From a checkpoint of a small transformer trained on Wikipedia.
Size: 15 layers, width 384, 9 heads of 64, MLP 1024 GeGLU, 43.3M parameters.
Training: a variant of Muon for these matrices, 8861 steps.
MLP neurons of a small language model. Each row is named by its layer, matrix (gate and up: input weights) and neuron, and shows model dimensions 160-351. Each number is 128 + 24 x the weight over its row's rms, rounded and kept within 0 to 255. Numbers have three digits each. A neuron's up and down rows have the sign that makes its largest values positive.
After each neuron's rows, "fires after" lists the tokens most often just before its 100 highest values on Wikipedia text that the model never trained on. A number after a token or word is its count.

L10.gate52:112147147111145111166132119136182128103113150136161119122092098095103144143139154127112103130129088110118153112121113049115170111158148124187171140147113125124111113153149138129126154120124113158120175090103172131114126136114145163099165073169113148138144072176098124127115133119171119105140119158127102118146152141097191152183123117106143108143121089142203104124139127155132117168127134104137122103137134115116143154136138125140132104137133099105155180121167111110113116134136159143109141108089086123150137133121146112159130141154130156136128117068136154117143154081152126191
L10.up52:115155119098133139181127151086150139104109145103141132120095123096133116144127149135116103116174085118128110148097121114119151108125130101164142137107115124087135157132170140129131126160158133141144172112127099108115110120137160130093183101147126127116119154144104114103122102125134129104139089110128073145107162172130146133122127120088151122194126064171126140129121101134154153130145125118086134110142134148135138139128143109113160110137148150121133170166168164127121144161092150133133125104110125133105087103098128113092136084149109166151141129114104174124139116119113111154
fires after: "-" 28, ";" 18, " |" 14, " A" 4, "class" 4

L2.gate562:133171112137100145129122129111115158096116146118121123122123117139116128145131085167125077100110183111105114120134122147114087111116113124104108136121135161146109128138144185119126162092167125121172118151149118100204126153153160137165150142150098113159101122106128129145108138146136104100138091134138143118112136113146083152124149093138133137134160134153121083162127161119132119148115144105102111182143150106074144105140188198148090122097084113111124116105113120150120129105141088128108107091115117160142134137112146104169173094142126138132115131120169140144113141134137154137
L2.up562:119118100135135105106072128109100138086128129124134121129137125133092133116187101134105104120108159104115152152111184122109153117132084122110153115119125160132142116155122154113098147067124119128148129156138128108190093184140162133133124170150097135181116136103093126129156158157132099139165081179124105133108140110148080163128164119149102119117151130143141096171122156162103191126096144138105150161153121124127143165138161180170088133141150106117114123150118098147114128138114149116058093122121128124143123108142147138143132120139098128072078134117135089138135138111155138150
fires after: "\n" 100

L10.gate376:127133125168162108139081108121116135138090167103078130118173154121104154128087143187141123133119146119141179126117102148133138125139132100108110126081087131117163118149106121098120106135176108121124104116120100156132127120137128102117159141105134117120105107109158090115114164154167140140167120161142114101138128111151156140148154122129155150132152090095169099091132110160078112164113139135149083131122183153108138131121112149123140110133162110114098135157143129119120113152128149119145163111142136105125124101137108119131131068099132129118145129078107079137146088127102158129
L10.up376:140137179121116109170126144110137170078109132084150135141133134121127108094144132099110104119113178152135091096120127169161172127117088115152128127101122131160112105139130107146138144089114140103084147139148121129101113095161117118107197142147122092143133113107100141133119111125129104109165101118179165138147070116146094134121119104139120128118117126134114118094108140163141141136072099115114203115131156111121121109133146133130136125181138136122127147111110160139130142131148129155123133149094096125148076149121121139082111081123155102133124140140142125156139135102136087131
fires after: " the" 40, "|" 5, " of" 5, " from" 4, " on" 4

L3.gate842:142140106101166133137139110154133107133158212108164157114137172146134139095136115162131106144120124158153119148143151148059136093127164175127120098144145125116143090087111165153122118128174116151135118184142115135129128121160159137152115126139139105133138111139128109099088088105165119116118110097136155131095110159110121147130148095138091152097167085138127108157104144146125146119157138082169101132156135142098146157131122128132144147116111139107119155100113123123104112102151187078122091109088142146131128106126156144095132123110133162085133161086119150094146078116139108131
L3.up842:133155155119074130137126160124104134169134132135131151127082101080106127097171103140108126121132099132143142128147170155102171140105095138161128095157097132095102100086135115139143141108126120170129114152143133127155131130109165144147096164106091131141114129121134127127083112124115119146121139175121118124102074155081085121147154112129107142158134135132140122143136134100135103122170135152149083119139161137155115151145149123152159113106110116114127145125124117126104151118127113090156123119110124152140142103120155116170102108123106168137131143140098158111140081130135099142
fires after: "\n" 51, "|" 7, " |" 7

L2.gate264:126129136099167085130143122119144167137105169153159086113119100151155132130168135142099104143116142117154120135121130125114151163132151109104083107153152157150134116110110151125101143125143127149119144132149082118152103144160134143125089126110134082143113176167112109109126105123136090115113057148142115200096158129097150153158157106147114106131084110172126062125139146135139143132118130118147126164161133118093152134117115163093124181174157121075134137082128107153113171140129085111143129106105110166146137122095125110134137143173139165152142139091149118084088135131138133125
L2.up264:181118129063145109139145166116113163125111181144171092115118092128164103104154122129174085123132125150147120111134170107127149152203092114082082158119140181112147125138105128091101143149099131138146153141156126140174101126132124109148120163114096154139142137159119137129099130163146095143126079143144102128109120117122131146176130108134129131142109101155180115134181177115145133134117144152138129117157117122110143126116132153124119117152156102075104123102123138123148154168115125104157110109111119114179156106116133100110165148196121153139154143100143124114149152145114123137
fires after: "\n" 100

L2.gate89:131071152119128136179120098109122103075131137164114122114127118091123139141096174093132111099128170101145097130127129080091138127104114168143100121120124136105100154163152129160141120069147161142124137122153102137076070122123143162177067124134128105132116094072146132094116086108107074140105137140086125099120125169152130112105118132117123120138105183121114146141140168129124162126136167143150070124098149148130169103122123107130136183133140116141149131143138096121131145142126125142158128120182137189115094149137117126117071112145132127142126124116123121152093139127156156120
L2.up89:094132126119091112098114107106105092149093115143133156139141121096154155104112128160133123129106133130145093125136130120194175166126128083102119117173103161123177100118102145135108127108154126120120146100110167094084130138160101140115119134143132153121103144113111095139146115175112164150127147158139105136145091107124125151120170138152148139161147107129157157118088101160129160124124112123107105125085132128128115155137143128147111119110158123146137113121111091137138145153150189157144127126119156122143096172136126118144146110124142176116164137129098075091089117134132142180
fires after: " the" 23, " a" 18, " " 14, " The" 5, "s" 4

L10.gate441:152152125172160109150134148118104125137132131115069146125129155133112131151141140130081104129143169128110140142134137128133097150110167118135132088116137160112156131112136145123145115127111102117163151119137109150148134120189107136135144195136130160150134112168105134176126100089124136117076133127148112141141145140148126122127114130137095118124179146117105092124152135131151133167104133097140070124135154094128153150130104123135163171101119163106112144171170166135142107135121095126121118119117114139133095106155076115119122141114132184137138141150122122112151115145168178147
L10.up441:131143144086137117098136154157131129154135118107115148109131154077157125141124129167094119066147151145139109117178141147124104138161130157145109081150084149095115148107151131139125142134075117097168167131176118136164187117150128148147172138073105144136122118128102129151138087148094092117099141125176068134138133095135111128133104112157094162152151113134152135122161135115147163178106137132158102152139139152131144132127172158119126138143176132113094137151131138129119169146152163111114116184118122109094138123136140122134176128117103155151168105128122134142113133113111168142
fires after: "\n" 23, " (" 22, "-" 11, " \"" 10, " |" 4

L6.gate193:127080140161103166101154129136153122108130127179095133158191160129118164141141105124115111156120095105188092123112141154157116090108137156113101123132146066141136146148091114144147173136131112188140165122119137138135127148130093092131127144124073122132152114132132126138143158116101173145127123105147130092127122153187139128113110137139113136139087143114167152150157126135152146118111084189140151117129132066119113145139110120135095119125155156143119141158108112106145137109079118153100114134148125126118106135105161101112121119123125111109134091138083094130122141163139128144
L6.up193:127111127091148141119097125122126131139102118131172129117077100130148142174100117147184109158131119113156145108142136097130108167140140098121132177154166134128093139168141137131116158146153132094104147126136112124132123111065143151134132155161141167131143103146096160167119129117081150166113161105147101141093136141114099133148137160175125135153100148169131186153118118111126113119115129095118151105115168166131178164150164126115113105133124109126134160101131116079153177154136133102168103132121149125105162142104123136112149048151129106160113107132153132105114156122098100184
fires after: " |" 43, ":" 8, "," 7, "-" 6, " The" 5

L12.gate819:173133151155095119118087133122127096132129104146128130107180137114136127118135109098168107157118146103081103126150127095129163140091121142124113119102131171082114154093111147143156159143165120118102101130154124181154117140145134162126102134137135154178130166107110142146152085159106156097125109128136115145133129090125131107140099151101180105112159111120075122140132151148080103110127099116155084095117154160114143120129091122137141115108130108134121095125075075157103119168121163143143093096146135103113118112152156144099147157170153113128123126089124151096175106108158153082
L12.up819:100100101142082129091110086120123117104158139157155142139173124164143139119159157124095078124100114079120105124185127138144131109122139102108115136151089138163080133129114128125121109079141127128102152127094123135153172136113122119136152159145061151140067115101154108149118132164158151122133138127111110113128089175129146152127125141174098132142157109135136093132143112132085120150118124158118103167147141100121167154141118073133083111116098132197140111138094135162116156135110133097141112119112117156145153157146186170135144121150159114139134108086115112095169178162118129163
fires after: " the" 50, "," 5, " The" 5, " and" 4, " in" 4, "-" 4

L2.gate390:174121130113137116128128103139150105120148123150131176140153158122089156070125115144142129113068109118132106132138121122167170155160115096145122105134114121125112107129136137157154147088133156143122125146143153115111090088187115125105159150118098138160112117123133112081101130124120101111131132156115150148145100174088169162147073142141080157123124127113124131132170125174111097166148127091142144133128208103113137132103140154148118074108162111148118153137125111126156086183109126155159133103057130127144118134140196085155108130118125103136111125146149161147133132144118099120
L2.up390:159118137107078106133136127085109093119108109136132127137147147141127153092157151198100098112125108128136135150106111142133135122141112125129171116087095140120130108138118164127170148114123170144102122136131139138095109139172146126157153113168118165178121112153122130113077148110108111088128132118139123168135099132084165197111093116145074130166147117143160140133145121103101117128132126113112126169107176123112145136114127132182107105136113193146132088138156145158148116169126153125115074130065113106168149142128179112180089092132163163090115085121115133127106130153088123072
fires after: "-" 31, "|" 19, " with" 5, " of" 5, " in" 4

L10.gate974:128143136109098060094087124147151086137125192106124129156157141123109109116118116087152143170116146162122106124154131101146170124182171142135114105146116132141123163156141104124126140133108146118126131142145091074105174154138157177143109143106101166111170096129139138153157119134093125141082141131131128124175091125106082136119120137098141141128167181148105151134150075166149164131110062114098159137116144149142093131071140100130203139118129156152135146146127092119140164135156165139109115140128115102127094113121129134155133119152142118123122136107101164104140090111152146097
L10.up974:139151130117108132122105166110089124144084159071144129107118144106105188086089111101144149073110074111116112171132157117153131121121173156142142097183082122129141129162156143153136112163078097144151143162120122134118131150141142109143086149144106087099153137127119091128164107127153101088109148112137110141194124151132110106121117126154181146138166187138100125134131112133126128133100084099142146138173148138111109107112139116133186101144121162110086141112094117142141125133145167124127148169088100116161145098093112121129125136141130098143126145165114133129155122129157088090
fires after: " the" 40, " a" 6, " The" 6

L5.gate257:123093093078131113117132141160150140159168148152153131101151155121148100117110109103111106112135104160166118146156089144134176169084114136148122127121114161097174152124155088102149135112143127140144149131097143143136095139106121110151137110135108127135132141155147121089097140150157134079109127111137225133130128096140147110158139160131175114124138105080152148153125152159109099084151133127162125128137141136144145100134135145108109130128113103120085119108138167148145161132093084148111097132124106138099152111114080126115126103106127134164114124145078081151129128138151148133
L5.up257:136134165133187103128181113116098116123136122166117141177119124139112114156121147105147127147107135137138124129143151164134089152119142114117091140113114134128125132095059104113128118122090149145164156150071149128114105147135142091114136104130136136116132109132144113103118122106146175092148149111144146117115121101142117129115143142161120148134119146142137126124129123165138139106133145136120123152148159109172128096173145102146104122087143092165103134114094154141164091133099157139113098120146107103121156103133092138084145138132150110127159133131101081135081138129133151113
fires after: " |" 52, ":" 5, "{" 4

L7.gate739:139137133123139150155110156077075143125103113168128151133127113180179123108122099117138081133132131144120139124137167122105111132167141136107141092146100125136120153106109127130176122144126164130155126134118157118143151132098158133126102145140112138132067151143112123109138115154166138099161136115099126104135102128170085119158121134086130150175144129123140136095112153129117128127126169189082141149132151109156129107158118148128137126122102139127172147114115124082148132063142102142059128120120118155157144161120111147110151119157108153107101119122118140122154133176134117133
L7.up739:134096136124128155112121106155137104127112143140088121131120103136161110151135101160142075142175115133111127106128160147132112131166111091138135107156103115123114135117091164135103138158129113124130114146124065134096155112121178157139118083139132171123144126120124138112134175131166128072152146089108142092151135086120064116114108120147125157131086191118121135105108110153130136114141118175118159124137111097177127091177148162111098115131109131119140123057088095160104190127119115148118109162111146154166128115156148111159143113080134150096126101133110103132114116140102164105
fires after: " |" 35, " (" 16, " " 7, ";" 7, ":" 6

L3.gate891:173098160167181130130182122130136147134168122161068129139146146085103121130097149119137127162111072164144125111164116131138109128122098109152123155146141170149114108108142136157168167110181154150140131130117142119101125127110096093177109147122123170112127150163156119126160177113130143167085115132136147121113167119117127198107129132135126128139133123117114159132131155131072135116128131136135176068082145130118136169103176109125092137152157136088113106111080134097149143140131151138103056113131128119124107126163099169117112129118111128156096136132087138137112143121149179157
L3.up891:108149133119152142106085152144137152128135108136113139106076129120126142123083130103094137136150104135160104124105134118108144132115133098186150139133159127125112093111114162099107087109152154105071137086059095107158146118127116119098106120118147117087124083165113098122112120108139126131163087104146120141098145118104106165140116154139129121162104122112095058079154119130094124112118136124119161115126136130140125151135163151085135094102120188181158122113156105091169144104139189084135148122144128118112131074082165146107118134100132110137111121105143163131161100141091166138
fires after: " |" 23, " and" 9, " (" 8, ":" 7, " on" 7, "," 7

L2.gate519:110113129090128152137176203167121152161112107154134141109095082147131178094150128136131124159177143124156157106096127127156142124115093129136148136117134149125124106131151171136154101094124137149102175112140145130108155114143118086106121083146163123124139139123115153167146109146132082125158115115139134120134131124088142158152121128096109117157133117100113080130132113171136133110107095127102123133112146116131096088149153153103128117156142157141128143178162157148113114162131108097077082126104112148116126099152135108129114116149095108134132111110135131141149151142106145133
L2.up519:099132149157124168147155175179112118138113090108153160133096111146121133096137109135159155159157143114159139129108103113152137098117110091190139146119099118126140137132152127150158100078133086136126173103177118111136149125137099061116117104133167131120150175123128136135111105149127084126146133108134114111127130144091144153151145145109126146162095157110107095124138109151130121115117120155087106103110133128177116134126177175112141068148148158137154149173148160131147122147110133103082112112122109145113105115147132108103096100080125113121104109108129138135150119130103143100
fires after: "-" 37, "–" 17

L4.gate955:130148138161141114113164181157129110115100143127143147178127126095125123163132164103155108137129090151101131170123127153116094134176093116141159104138131136148122142124130156126110132137156150126127092073142122129102143112132096131119173129110131123180068119141133140087118154105154113117119138116164138096164128151072146101119096114117106159151108142179117134128115137132123112129137140167095128091130173096133147103158156129133120101133120123135127134120127182082116162118136114102166148140108133134132089124128153137110115097135150146148131140176115141105115164150121132101
L4.up955:134065093114115115139118118115132129145164102110162095175162105159139145102103117166114148120122145164110137087146131089127096145096109107141126133102118117067110131131141102120111160146123094148151093141155087114113137128149136126111125113105132111104138109116147137112149177154107152165118132110129118103101131146124162147146106145118130111162110120169132135122142131173098138081120130125134131119141128157169141157128107121129106162137090115132095088117124149131179103135109165148131095118113126148142131120144120139173124089097117149150105105115154148131127105121111193111
fires after: " |" 37, " Total" 7, ":" 6, "\n" 5, " such" 4

L3.gate162:106169118108082080162129145106103146144123088119116124170170105093128086131120123156113118124092108164141176139135097181123138096149110137104140135143165127119122118130129122138150122115124130146100142105132151139123150143115133149116129137159127142137133114149150100122163156076125148082154103100092159095143152138142085135106084142120117143155109131170122162139126156131141137107104114065110099160150132063108150126176134128100115083086115137094131098118139112126112110130126090085128126166123148124113133134106172119140124123126121191137141137127140102124142103136157119109
L3.up162:093171152165089097125124129109115103126141063149125153126148118133124085128129154119139115160103148148147114116146144136121132148164102103114102115184134135154132129164125174077124162126152106150126106138127118151117145118150156127153139113149115146132118121127153147110140172150141132079167129086110170084138108173117103144121098129147132178150156147122120115141083118140167084124096172136118115108130130119117103119145106170160122102120144150133110132112119139174136155102121096141081118093175129145081114117126159127122096137157160108144157116151106090130090165130135144152
fires after: " |" 84, ";" 7, " were" 4

L12.gate174:106168126126149140110105114152129136142092117159151099136119121148144150110109129113140097141107116098124112123167061083132119132104110137157161105120094143127067139086079129126124102157151122111101138119126109139101148124127167123096123122163137143121096121152136125116130067141176147110148123136120077107128095130121152087117128121135130140095138160156155149170088133141104127115170123138101148107107148142131148139141138126146102121141119127130164131133159105112134141091149159109084159122121116132127125115137130113068147155090200108092110139111093099114135097116143111122
L12.up174:130110142135149082121168122114150141162136128139134133129109161080149113110135134122134114131119112133093097122133108113191126153111125120137132111145120091162114083114132098159147141105115108123141187154106136166096125151129147110130108136151078111160117130120074145104127145125064143080114177150200129174127131079120151129091140123112168126152148111162109120110092144120133140098108107167141156084133154123109131130147178126104120126140105109130146110143159126141144103078137139181125146132098084148110165142132112135152153172134127106108138107114167153140085131105150136122
fires after: " |" 35, "-" 18, ";" 11, " Total" 5

L5.gate110:111127138123093144105109139174132113100161141167124137124089174148162147097112113144100130120108143140148091117102146108149089135165128133184153171120083138100150138131106144205104106158168125126197124158128145119102165135165127161129098151170155109130131115087125140144120125153118112149109115119122139097092171106118137109135166111091134101162156113129126178088110136116116125086140141151099149110118137110131109178074120148141092144133089116147142103090116172142143173137156090116165140121150074164138111131124109159123164097126073117121112114126132120156096159121118133148
L5.up110:144105142120130131146107124138123161164141104125142160153093143090122139143144167105141140157060095137106146130144142133159120125129130159140125112140136124117161085091130141086106145137129143137125104124143167149135132094133126101178122098133149127101162098101139134138091117165148118121148151077147165072191132128135148124168129100111121119158143147150089123122128094133147137118107145123133137180178112119150156152134127120146129114111132113107100141122097125119141145167120124133171161116126096120117136125139146128127138115111162105160136144097124137127107119114152155103
fires after: " |" 58, "|" 22

L3.gate499:086109098105132100115106111098123129131145146137101128120141130136112140144077123117084107104130113105160090155168157129114101118110111101135139120125125107135146124119145132164103166100152138171138120163064126167122136141189140156138117126134128126092118165130138141065110111169129101103161170088129143128093121146114139123103107132147079097127094108154125139154117161138076143097115169127160082123140120128112122137140084100141125125145132122112118136149131083115149127173141090140118141129142088168099146121108117191088127129079113140126116113126203130142096154151141178134
L3.up499:103127111136143126134140116162139121115141120137145158178120165153115130124103111131163138130085117146157116142143156145119072109138109143111153116145115123136169132151137162132096157135077185143112149100146126113148109127131144136141136096135080152097163148139154111125110114089095149103128098121163146079163177108131104156101080132118121123156152129169133176156150126152119153137112076157126129124173102125128122142130159151181126116131124123141121147116126117126148132150114124176105198153139111152167160095116118129125105136141107138138173118111148149134140092077159127162
fires after: " |" 39, ";" 25, "," 11

L4.gate125:107099158172121115121137128106106140140161138119106097132142145124163173114136111101137132162140111144164119158108126109157138119148121117134163160110129165120113088117132133147147132074109138129147135082130109094135155153126118148128159158160089143101146143148160127097164132125113112180138149123127138124125097110121129133142087099089133121157104072104121144118117069148087147106113163153159146104091186139108127137198145131105107163138071157098120139096143135134125114091113176131109161132094127183146125106117157147135117132097078135122114153132104154104131179125090115109
L4.up125:145068164168089108150103105135102128131145131050165126151145129124140116094156135108108130151128092143176133153135133144104117071117095125118124165097137145111082099111139118128149143142123138111142147103130135083185153120135114105113172146154110122103156152129131129126128147111095129145182164111108115134120120104115127119150112126134145111166115121084135146140119110151128132117157121080154140108111195166136133108192126158087088175106096156128123117091135144125124099119103170159097136124142105127154154077105183163128143143111102156116140147132069156121120106135098127159
fires after: " |" 37, "," 19, ":" 5, ";" 4

L7.gate57:107140132176105137162123142106148150134141172165091141117096151135146150136122150108168111122126115176143129111080142141120118101132099164116143160117132155133142163160136128106101148117112103126109127122131104104112107141136152068155126109124118113114156135117155098132133122142119133135170119086130120125106126103129177132117150169115126134108149140180193109116089171170104074124120135174171085090171124141116125166142125131118087113152143118117113098142111090119123105157123150135112165081128128117119108104178114161158132130110169134134056154115125137134141105157128139098
L7.up57:100109155167091112140151104098135177115117175160113130118124131153134155153132112125132163132119109115103105117152104143145125133124099122111110153135144138117111125131117134150146116097101167132086137123167101120097124091147173079137103118147090100160152108159133137084118146128126150101118145106175109131130105118121138114130167145117123144110120146136109123076130124088150111101117100125119135105156136140123150101118143128133117141143168136185145065129141112136126125170085178101106153119124088142140155113157157130182089154137157127091124157166129126126107123109144121094
fires after: " |" 55, "ical" 6, ";" 4, "|" 4, " the" 4

L12.gate309:139095095126113170103124160071129139169148106144116136124145085103137150101141135126139104107117134132115149102134103128126165148118154103120130147080092081117110162151117156147129131103122115119109123118159098200119087133093119126087137146134163107148141148120126127130137116154147165181125114134140158125105115110133139152072102113076088126163157152138133159127103103141129097099155105149148211109142119105095152124091136128140094116133110106154170090136127164128105136129109132079135102189113117145131077122087144100165113159116125083141106124115135088140117119160138107124
L12.up309:117124144095079151158114118162150120151091138138126148132077101120142137203172123110177139072156145173123167112140080145127125142117182140117123142146131179113125126136154128126154162099078151155110115145126123161126134121082125163131125130116125126081119137168140111143151153125111140144136113080141109146089153161121119152142148139124128109159104094181161164145090150105131126154130103110088094136143141118115162176109146163153138137108110157111143121133118100147141134153140132146149129158136112124086127157108160139116174142091131172123142085129148159128124103138149139148
fires after: " |" 40, "-" 9, " U" 7, " (" 5, "\n" 4, "|" 4

L2.gate470:148090098124115138108149087106100117150099140132128136147118101154138141166081171136130147125141162134170127165125086180123102104075147098125163139153118138123135113177127150146144086106157169145120167131139123138127140114136137153156135140168132133177113125128146126103124101107135121100136117112101183110146144177179145112185128122155168150107158116117085114103144085136070119122120088123138118138112140094114119149164115121133115105143122143157125122128147136128145148160137118148088065113126141135117123122120149127092120162100145137147127131106113145125122149128131120087
L2.up470:160140156083173130115126125140100132143105161133126113119126118116119142129093132137096152116179126097126116167114112098111167121104144122159141169140113147115140106097125112099138118115144153143088116121115140129114110109084103138148109153078118128107117177100146122149128130152122122081114076106118105119121124115139143131115108130127102114092156140094078137132098166108101093130115121160131191140121090129095121164152145150138126112141086092101161176096092159106166149157119109102101083115099144128133104154101106129138135161113172136143140112092153141110132126114160093129
fires after: "-" 27, " (" 14, "|" 14, " \"" 7, "ß" 7, "×" 5

L5.gate964:102095122175119142156128116125140119147136130119118133130088164118106116098099108145147162158108134152164146133166117140129166143116150118145113146100145137125127129109151151099125141121118135096123107115129155091137145167158045133124161139138152146117143153115170123125099143096106118143121126162094151134133143141123109125134100107076095132093150167125115155096131119100095138113147108149115113130158099105088122087174121099123161136165132103109094186161098120144090149100112151096101148170099095155087134110130159092108115103129130110141147140156133087151134106115119108126
L5.up964:130110156133095136161098152122103119126127123126145166152115122111100159110108156165136138158108160153154111118125101136122182089094192152183126145115142138104130131114117163110129155089092160110111145143082105106156131109145121129125111117171092132137119132132167135124164157141131144129124122121103105106139117118122111151144136104046102167120132130134122120105135117141107083123120121081130128084136124087093125138145151138120104119142123145107114144114096102143134125107107119127147152140114093164188128090106167118142129101087114120122141123099145130118146144133168109123
fires after: " |" 34, "-" 11, "," 8, ":" 6, " \"" 4

L7.gate887:149125150154110139106132106131133105107134127139113115119129161066127160123179096112148094149132177123119126123111170139136155144154149152130124113141120187127100111161098144152113112111157119151109116141116117107155100154162058111095134115143142151197146127142180101079117136099129130105141151152079133110143119139161100134141100159147088145159164086122123146134156127120090166118107089135148089138132089148126133102136118147165120111106082111162143125172110131156125121088154131145101128127083095128094101105116124171164157142141133125124102123080166096132116107114129166128
L7.up887:118141149136137130125083108130090159140121121182125115117124148130105132169141106137062116137154144150119206121087139143150106128115126130113154160121113138142110131137153129133072131102106131156108130112112089103128101114129097150152127100145116131135133094100129160105136095164094106104101109112137135124174149138148185091122122110133138129122127108112130096123107147120068126136140075088115094128189107131103101076114098095148147136140139159144124163159105134128128135166126095102143182144151069135137127115117144165132112138137144148134120114091101063128164125101097177133
fires after: " |" 31, "{" 8, " a" 7, " \"" 6, "," 4, " the" 4

L3.gate354:116136146088171118099102132143133149103170115104125150098117203057127124108147134134116158136164106117102108126101116129156096091123155133139191157131071116137086137064141139122159163174145158178137135129145133144136163113128109142106143123101120131087139094109120143106114139123112119121147166120117082113158145142148138126110101120154135101161114124122134152154108108120097147123119074125122098061129161123154160141168133118095142149117124153127128127135111122129123148155154085107116144106132134099115141085152134083076137147149094107100142166108122130121081120164116112133
L3.up354:137115126101163106151122125128161160138149135128160146082156174081116071120125139105149140118148118108127128137110132131151126109145118086147167120128077118119069093124141162122136125128108160146147132106109137108153151130097126133103124140121149107123155113100086105135134152108101141149147124150147100101191128133119143087133090099148133100148126101116140117146176078103133182136156083142159098117100153113155125147129150127127097123108123146137145130118117138135127098142153089140141142107148168142151106119140120135115138112143083141113151157125096131092107155162106119115
fires after: " |" 43, ";" 12, "," 11, ":" 6, " (" 4

L4.gate865:141059082138133132125130134107148101149086107121120146130124130117114143124118177120135112092099099134109123133152117135142124090160100113106135134095120115122130145137113130072156125144136166102111121136120114125130118125109129145123114106100138086119093118135113142099172097149102163139142134110122161119137064136154148106136111088125091114142106109098088157170187160139137135123123141137145134153151142130125073163101123102121122112150122111157090106131090145095170123123168090119132095167128163167178120144123128134121131120126100121136134155115155146103134128113120112133
L4.up865:116120135153154121157109122127141128116128101153095152145138121136152124121111132161129086132116118124106105113118129143102105105153107101116137158109142108159103143174131103115131171152126134154105098140104126117116095138117136135118150112103143124148126140072099130119159143170116099130123175089164156134154155081129131114149110104124099098145150144163097141162161180123103172119101114127156137146126122081116140206106138108199166088153150098168160127144146115134091137144159161077134175116133150107151107132106117110108118153129092160116173121099152123128121133136152178113
fires after: " " 28, "|" 23, " |" 11, "-" 4

L6.gate319:161136077147140162147113102134144124128161117110131088126142133162118141106148152139165115125179175113153136114151105153123147121143103116135111106132134129138085129119119152106111141114146110166116152131153150161129107131131096123131153155084139147114126097104122164093144090109089152052119124107113129076164094114154131096161139118109124119158148146121136126115161142138160093158102089091108098121132086154114170094079139111132186104133154091102137135115106127133125150131110162154159133134171167131145123123153142124123114155131161145090137118117175137118149103153180158122
L6.up319:106122129123147099147120135119085143133105129155096122148094134156117132118164108112132143136112129130129151156115147149133164135132128132119158121138110176186141137111134111158130105135120118137079155155139114081070110126122105127139109092150113128086113103128112143127148118138117092115085128143140163140136135110133122145121127113100141133122089179152100126096117154134135082125145121094130135114113056136143146127139105096136140168193137158141125128163083105119145151128102152135130134116100169110159141116116088085174129122157107148099164154112145133181119126179172107081
fires after: " the" 37, " known" 10, "The" 7

L4.gate296:128085109129117120124107133105133105128102114170126117152068092110122121142079133143141151130104146114123123170168090198141109111115122124177122153135118117127130089109134132118134120212120099098120155114105115166118125165110101075141106096112119121065134149126164123181172136099165121126114145110102098143130135157139109165148088123143149104125168133110130142096131128137130122151131128142100137158121122176118144167164132163115148128154114150166153151137121080135133123160140135129155114124112101119144100134089143164136143115153099137110109103144165113118107119106085177144
L4.up296:154122115144154122129124152102105103140093160136143185104124114088148171119153121133123163160136103120158084117139154139174157139139165127107138092131156102128175084115106128064113105119129154130094114136150114141128119113131073140114115109101114114116136112152132139127129135153141141115108154088155122137139139123094162122102112124160129145182133127117094131125162131099148120098160090156112143154132136132063113136104145122084160102127126116153160119101078126132125135152112145090080155112118167121172126145126124091094147156143132110109102160129160111095109158150137144091
fires after: ":" 23, " is" 21, " \"" 13, " (" 12, "," 11, "—" 4

L10.gate768:152114134142096150192155110140155176139154140129128122125075113127102095085179136127144130131130179124116162112119097114123098146138152128136164124121125124116132131156120111084132102116145136140157133136121104132117189136140143114135133136147068132135136092104165121092086155154094127106118163121125155153154133120101140139183127162119112143143165113164118136139137138153091093123119147160152146098139119109130113130127145124084154095117144113109116146150123088096132116107121099134121114116113104110164134134099124115147089088119170143108128163101082120146127131140190108136
L10.up768:132123155107114133125090124103123169102154119156157152121111165170152088162160139144185120129100065106125143132085120112129175142146133154144132143137113135087094132125107103129162115092104156094113164095156131132100091146172128138112125143187145163123117183119148118168161122135106118131133146125105104112088186117174107135117078120158139152113167133132147133084152157136149096106141104117168117103148179133159124140125115142098138150153128131112155140176150147134161142119152121107107128133119124140142126143107161132134117128143129138082132165132109173093162112103094118115
fires after: "|" 41, " |" 14, "\n" 6, " No" 6, "AR" 5

L2.gate194:115111132158135132205098154111133120098135117119138091125164104062108092103101145118162111111129153145103101152132143121179142135115076147098118122135115146173139104135129127131139101124168120097105191132127131097169136104155141133134161115106127118147111097101145147100127111108149179112145123137112141106130109147106123157129102159114142085100142088093113125158124160159114151169095171179161134132119138103126144131155105138136135133153147114088150117126113125140117114157149168120169103156098140133105133142118113109137147124108166109128063163156116094127111112089114139147
L2.up194:129150167148128108123099111088079127113125130090143154141108088067165120082181143145130127123106123132170107110171139091117162118120102134120123123118136144181110125132101153121109133112118172119128135111125138122164106124154153148135099157164147092126100115148121130110159122113128145101168161084070181107092151136109132141117146133094128129148136145073125106145147136124109122111124127143132112128121181100158164140115116113084107157112135123122101137125081148133158126116115159111183109163122118148139132097094158133137136104112120103187133150135130123160108101115112134091
fires after: " |" 40, " 3" 13, ";" 4, ":" 4